MLP neurons of a small language model. Each row is named by its layer, matrix (down: output weights) and neuron, and shows model dimensions 224-319. Each number is 128 + 24 x the weight over its row's rms, rounded and kept within 0 to 255. Numbers have three digits each. A neuron's up and down rows have the sign that makes its largest values positive.
Before each neuron's rows, "raises" lists the tokens whose logits its output raises most directly, leaving later layers aside.

raises: " which", "asc", "ton", " whom", "ying"
L5.down1461:139145121109112128138086075130154121124114102091099152143151116083143130123138093111124132123129119154094124097104139103148137110107116119120132154147143148137156137098062184108158101121133144140127166094138132136115134135168120102131091096125133122104101135094151140100102145123129148165

raises: "000", "00", "600", "50", "40"
L5.down940:118162174109121081104125146125118094106145110116139115123088087178131111140138143168103183150134073076158167143136064116140130124133108113113134132163092102135155109106105102134188144114127092114132119117122105109128148125124148105143118143153114120104134156118127126108143084148103119119

raises: " a", " another", " each", " its", " the"
L5.down348:124091127160169156150075099131179078160147170136166126120169143141119109109108168148114132129115139106147131111127119104153121140166105137136180141137106112078102140127148135063099104097114083151103161087138168135137089140150123129125124157121148119098118115108115127121122134101121133153

raises: "ically", "ches", "its", "hn", "ique"
L5.down1248:131102097123106147143177131166125105141164136141133114131132116106150118169121073142118154159120097126165133118078134125121158134152123125123150126117134153128149133143160118122116123133129080133097136167097137112120148138097067158156127147127153071127126138083156128165124120109123102149

raises: " sources", " accounts", " historian", " reports", " review"
L5.down373:105137151095138131146131170100163125169047116110174152120164157126092147089162151131113176089102121170159123108102103130104144125105154113140139165137111146134098110139133172129156125099133115158119130146109124139101131093168139179158155148136136093069133141157111102118111140143097129122

raises: "que", "ław", "hn", "ha", "han"
L5.down1822:131096139152134141158143121139115135171117129098131122147092118089155126161138140126115173112113127142136130153102089109143129121107112127107125088112153131120139149129109135095120109160127074115127103145149139146134117136118151133101104097157082129120123117160110101120134091095103138145

raises: "arily", "eb", "rance", "ely", "ron"
L5.down1976:113111108089098098120106159147181137153117106165079131113119095145138108072135084078112129133147138127139139137140147136108133122108137123089120101121080098103136139151129099100110143160128097185143134113125124130095135106148153124145119158111111130122147103105158139141124143089147095134

raises: " its", "ize", " proposals", " their", " a"
L5.down2036:177167143151139118146114140110150117163132125111140121102113107150093101121147123145146146140094164125108105131130117110149133111114141102118139128125132075143138120134089140117123128102109079153136118131127122124145101124179151123128111162114171156065171110161096089126102138152124183114

raises: "al", "ales", "ke", "ker", "eland"
L5.down1039:134128120121118132108152141089137164149126142109113139078148163151168150145160139084151172151150150091172148102089105140142131102122099141094114128106155155130122153157169119096100126131101094128135126103123165130105131140112113107164116113105108109111139133080151112115098159123175109137

raises: "ald", "enz", "eth", "oj", "urg"
L5.down2033:146151107057149135152190134163090137160103139097154119179108148112125092110155191109100157141154136129136144128112150107138102105160174101113189104115122148114151093135121149085124145123102074151110145135130141112117132129105143141081123115111107151156122134134113143104140086122107109114

raises: " of", " Of", "-of", "ame", "away"
L5.down926:095141091130115117122099159112143096138150110117135178148118134140148154156095122124139150142146138147131146118136144112106189130138145135084124153104184143138147049144128121130107111136147156169108159107125121127118136134134151133149119075130176131100187124133107128078112129117124140090

raises: " brother", " wife", " friend", " sister", " friends"
L5.down349:119116106139174157141153119163064141140135117133139136105117149117166122128141094111140131123142112087130109167152090116106146117152108151157142121153145097137166074126151140152134110128112195142136116141146166104122136117134082124136122109110093109142146104105146077100139094172171154113

raises: " it", " these", " this", " those", " their"
L5.down1316:142135145081154184112117121128160070193109100102163135175117132120130114139157138125091097114132060162153149152116139126126087121083105103103126134136121077155126125111151127107120124147170166129164143096132151134139140143140154111097090144109153132079114166107088091170110088146153132122

raises: "ally", "cast", "em", "ality", "work"
L5.down1602:103087081110102118138096109125160117105158109120141152096171142164142089107130081137113087133119140114117150062160089143135130165129150131088144125087121139097134083091129153171122096076123131152145122126164139084096137121094205132149120145087119141143116145119101136085111190140142157151

raises: " amount", " number", " total", " attendance", " size"
L5.down812:131134105111112133074101105105107135102085096144138086121137122129117104089105088146146114102069139160119164125126083132112136133082133129107119118083154131143075130114103112123140102100137100138130097130126147110167134121140139147108130143117109126155138095148131137090130157106158100123

raises: " difference", " contribution", " success", " role", " contributions"
L5.down1029:160112137165103094096127133141134113110101114113138154093146126141144118113161190132094093159153108125182116142125156107127099069136108152160122142149110074146101153123089130120085118118133137128093125174112132115093172105164134143147182124118106093130145150148119167134139131130099111143

raises: " Miy", " Fuk", " Ok", " Nak", " Kit"
L5.down167:096116117103116133174155115082120131125137137113130140147131139109107147119143145130172081129171151148119124125124119134126111129140095121127129129112097160109114115101143111179157151154130112144132151134142110151105119114148132117162147146154094119132140149157137119171126100137084120117

raises: "id", "ata", "ides", "ids", "order"
L5.down897:145113080072114121137151121151199126115115104185116119134113132109147121089090107103138136129110088120126162108145134151115125148115111109118103119157160122150104095121089128128162175099149159134133097099160108158147094071123158103130139101110138138146145147112184118109140131116122110117

raises: " /", "ient", " plan", " respectively", "omen"
L5.down1850:106124141140113131130109158130136117126142131108130151120133125149108103087095119106138138125158089109110102142149114132120139146119153094143096093140094095109120179113137111109166091146115122114120148147141150125150146165120102165184150084136159122106118142126135120143102138131141118118

raises: " (", " and", "s", " of", " in"
L5.down811:140102101125096112047151142083189186152131123117139137159171153180125102098108144128151149150136155127134130095129138103159137082116099121088133183163160110144118108157141089123145179125137120137136161170100146168117144088103163114154156132138083155149156120163130121129107109146160120156

raises: " itself", " our", " those", " its", " each"
L5.down1335:143124112119148119091145118131156104142127178109115134135144108131076083136180145151109124112123136128096111099138123089146077116173132128140150161153129127123132117137153115122103133128120142133155122126127154104098123160117118152091078171106129122129154120111103111145110153113127118118

raises: "\n\n", " Following", " While", "During", " During"
L5.down1716:122118151098105139139121165131125133127103116139134129162139147098137170133147137082137121114119169150136084116135130129153133099125105169149147101168109101160165118135133107114093108162104125122147144108058107129114121117132101121124131102167157150129094103143128135109109087190173128131

raises: " whom", " which", " them", " these", " any"
L5.down2038:121138106082115141114132087166125128136056071097143098132158103087160123154125122085124122137103146138151132118140080128104145133136104090142103178166137108138111146128134115096154158195159110127146120126109155089120099147146116081121126163126154101122159135086168158169119135136162131113

raises: " and", " &", " this", " it", " a"
L5.down1393:146162118105117150137124122130150141175132120117179095112124128147124117108132115150136136151086126140160124115140140140081093144183117113131124130126129119142098190075145129143145156151087135078160126066106115141104170145149110082087160149154104124101140109142096136161138089115141102131

raises: "ur", "urs", "au", "uf", "iro"
L5.down571:086092114109119083139077082103120104113129102122107130153121119110113114131087130092114112111136106114144094105151126143124119145152153124128130119168127116147108157156138093112193186140105114105099120132095159159096171064123128163187142130131155132180138129122156142136108092134150113098

raises: "ics", "icism", "ia", "ico", "ical"
L5.down639:128154112126116130105150115093139146153147139143149132142132109150150135145120136135117161143129130088085117111139108124169118148137120152113170163144143166171108149107114114151144103165165112131137076127101189128184053116138102143207140134135157117145136111100119131139148150120161141166

raises: " because", ".", " using", " by", " while"
L5.down212:102146118100122094165114125161155113161099145147149122127134170104132100128117151135151137133155141128150110134126102179124103106153110115122134122114155121176139164100146150124156140180128140129125099144123123148099121134077148118150155072130108108159138202130173068118119103142175106081

raises: " there", " this", " here", " while", " during"
L5.down283:113132126143128140161065108138172132123117126125146123110160156136116141119132142105142121155144134165133105111112147141111102119124154086129138142116127103181149144073141133133111144136145128130157142134126094103176121127146140133114146141166129096123133142134138161137117102169123151140

raises: " it", " them", " him", " these", " this"
L5.down1752:127104091085127154142129152101119139131156122094112124138105159080117151130176097127113091111073116088155156061124178146111115164098138117148131128150145101109158115104128129115156124153113128128139116093139101108166117107132107112103081114133136139154125116150074117168155145164121108145

raises: " to", " best", " To", " this", " important"
L5.down874:130131122108117108182144099127131067102140120116085126097160132140158101131130114115104145135135164129115166162112103103123139091120098105173105111149103144104129135099117153124119112101118144142136113122167146127151123161105165142112116127139104138141131087137154133142130096131121138112

raises: "ard", "bury", "arn", "ards", "ox"
L5.down885:118106152153129143133134072145097075133149107104145143117140085151120137131106125122192113090125155092131140139141136130087135111137075090150096160118134090136131139147099135071120084134103153159149116113127196103212125120124164132131099124137119108111141116127105121095136118128091123134

raises: "ter", "ist", "bra", "ique", "ra"
L5.down483:164082153138125140141160119114117127124102111138076111151095153112135095129148141137138178141128104141166167144151126167099156167137136137154095125172113152102163114117098124135138147160124134129109116151088104134110143133111121135151160119115138071130111117133134127152131162142135132140

raises: " well", " follows", " far", " if", "-S"
L5.down641:114133127139123139121123121075164129097092157105096145192139151113128131125145105147110112103147088162126166131139092107129145158134141126145116093134118118094117094116159142124159094161101123155147127099143141130118140127152131125163175137066120128094157139141085151125171123124101143161

raises: "ivity", "ives", "less", "izations", "iva"
L5.down1816:106109147125105111126119121138112138165118096128136137115137121120121087112167156114148130157125108116171133156095093139141108133116153121142104153127147141086063125135103126162104113149096126156128137147082114132138137132108121159140120127161098127152115137138151136098162096124132136108

raises: "atic", "ased", "ad", "eck", "enda"
L5.down598:109155134118138119126085147116130109137164123153179109136086136172154164129127117113114158129100131141127121162118164155101130095079108114116090116158106148117108124118185177124115134167131130134152133130168128122108112145107133134152101130108145120098086102171147096130106141134135170130

raises: " sound", " music", " punk", " beat", " scene"
L5.down1589:134105092173113131155149140163099101125137177118180096127123159113060139141152122129163125101113159108113088150153169154129154165175136098103109106109100107123119136146141130145122166096124076149156120164143108154054139114128176123148089140086115139149124112125170108129153128163129143156

raises: "ality", "ally", "ians", "als", "ism"
L5.down1305:133113078132128149147138151112109155124141154133095128123100093102173105124145094143159160102107130076146108141121138149162124124151142157093180096143175203138159109132119122138136119125181066149145133109129101165116120103118131120160127128134147145105152108108128126134137134164142136130

raises: "100", " million", "000", "-century", "700"
L5.down1642:141112160144113075114115133139164102158111116135171129157077142111121135126141100091131166116094089093158151117144115141126146115169146154177107149137140149135148084140136111189121123113136154171144148107166145140161132113132108145109119100141114089135119136127125103113161139135127152085

raises: " While", " During", " These", " This", " There"
L5.down53:130121138140134146153135135122137150205118150110152102135145116105091141152127128117125133135137204104190132140146136112147110105138130117152114125160156130127092117090124037143140149113081095119146171139115126136151186135170145117157163080160131114145138133081154129196124134120198086138

raises: "ions", "ion", "ows", "c", "uits"
L5.down685:144164185123088133163123112155128136126118083129101138145107093147114157129129140100127137128128129124087148176092103131080141085109111101126149140115122137119140104143159116133128093079159127172159160108118122128095145089126120111139133126142113118081161134147117153128150123080126133136

raises: " this", " it", " they", " them", " these"
L5.down511:168095126049123115078143100130158096127088129128132116096111112109132158119144122159151117143123127123157141116134160159122089137125121120106120134127133144136143118127111134131140145138131129095160146106138126127140124085139120077122168108107109119133114137132117158162141112139100147107

raises: " painted", " oak", " decorated", " bronze", " flowers"
L5.down1771:139114149118107126100131164143172179121098127151143106073104125171150137092125139147186084150120122125125103127106098109107109094117140161093153128130137180136138131107138123124135128127115092166100158096131151126161131143102143125115145152151098127124138132115112093116137134105115140143

raises: " France", " Ré", " Paris", " É", " Les"
L5.down224:114119140153119089108099145194166124175132094126130142108162152108156105119111119105147137109093138119165076127161127111133127153125112200151090117114133105140091141149114123182117154063130113193102143168159147130150136128104102133161122138120124119111183148144107107121168139123132126090

raises: "vo", "ts", "v", "ty", " Ivan"
L5.down369:102136149082119127106099126122074122172079119154122167114181116131145119141090127108095133079151154140120043088159128113157129134113088099106108121141166122128105140129114145105136143136117140115120136124120131191117117110117158128150134143105122173128154127098138089143143115123166068155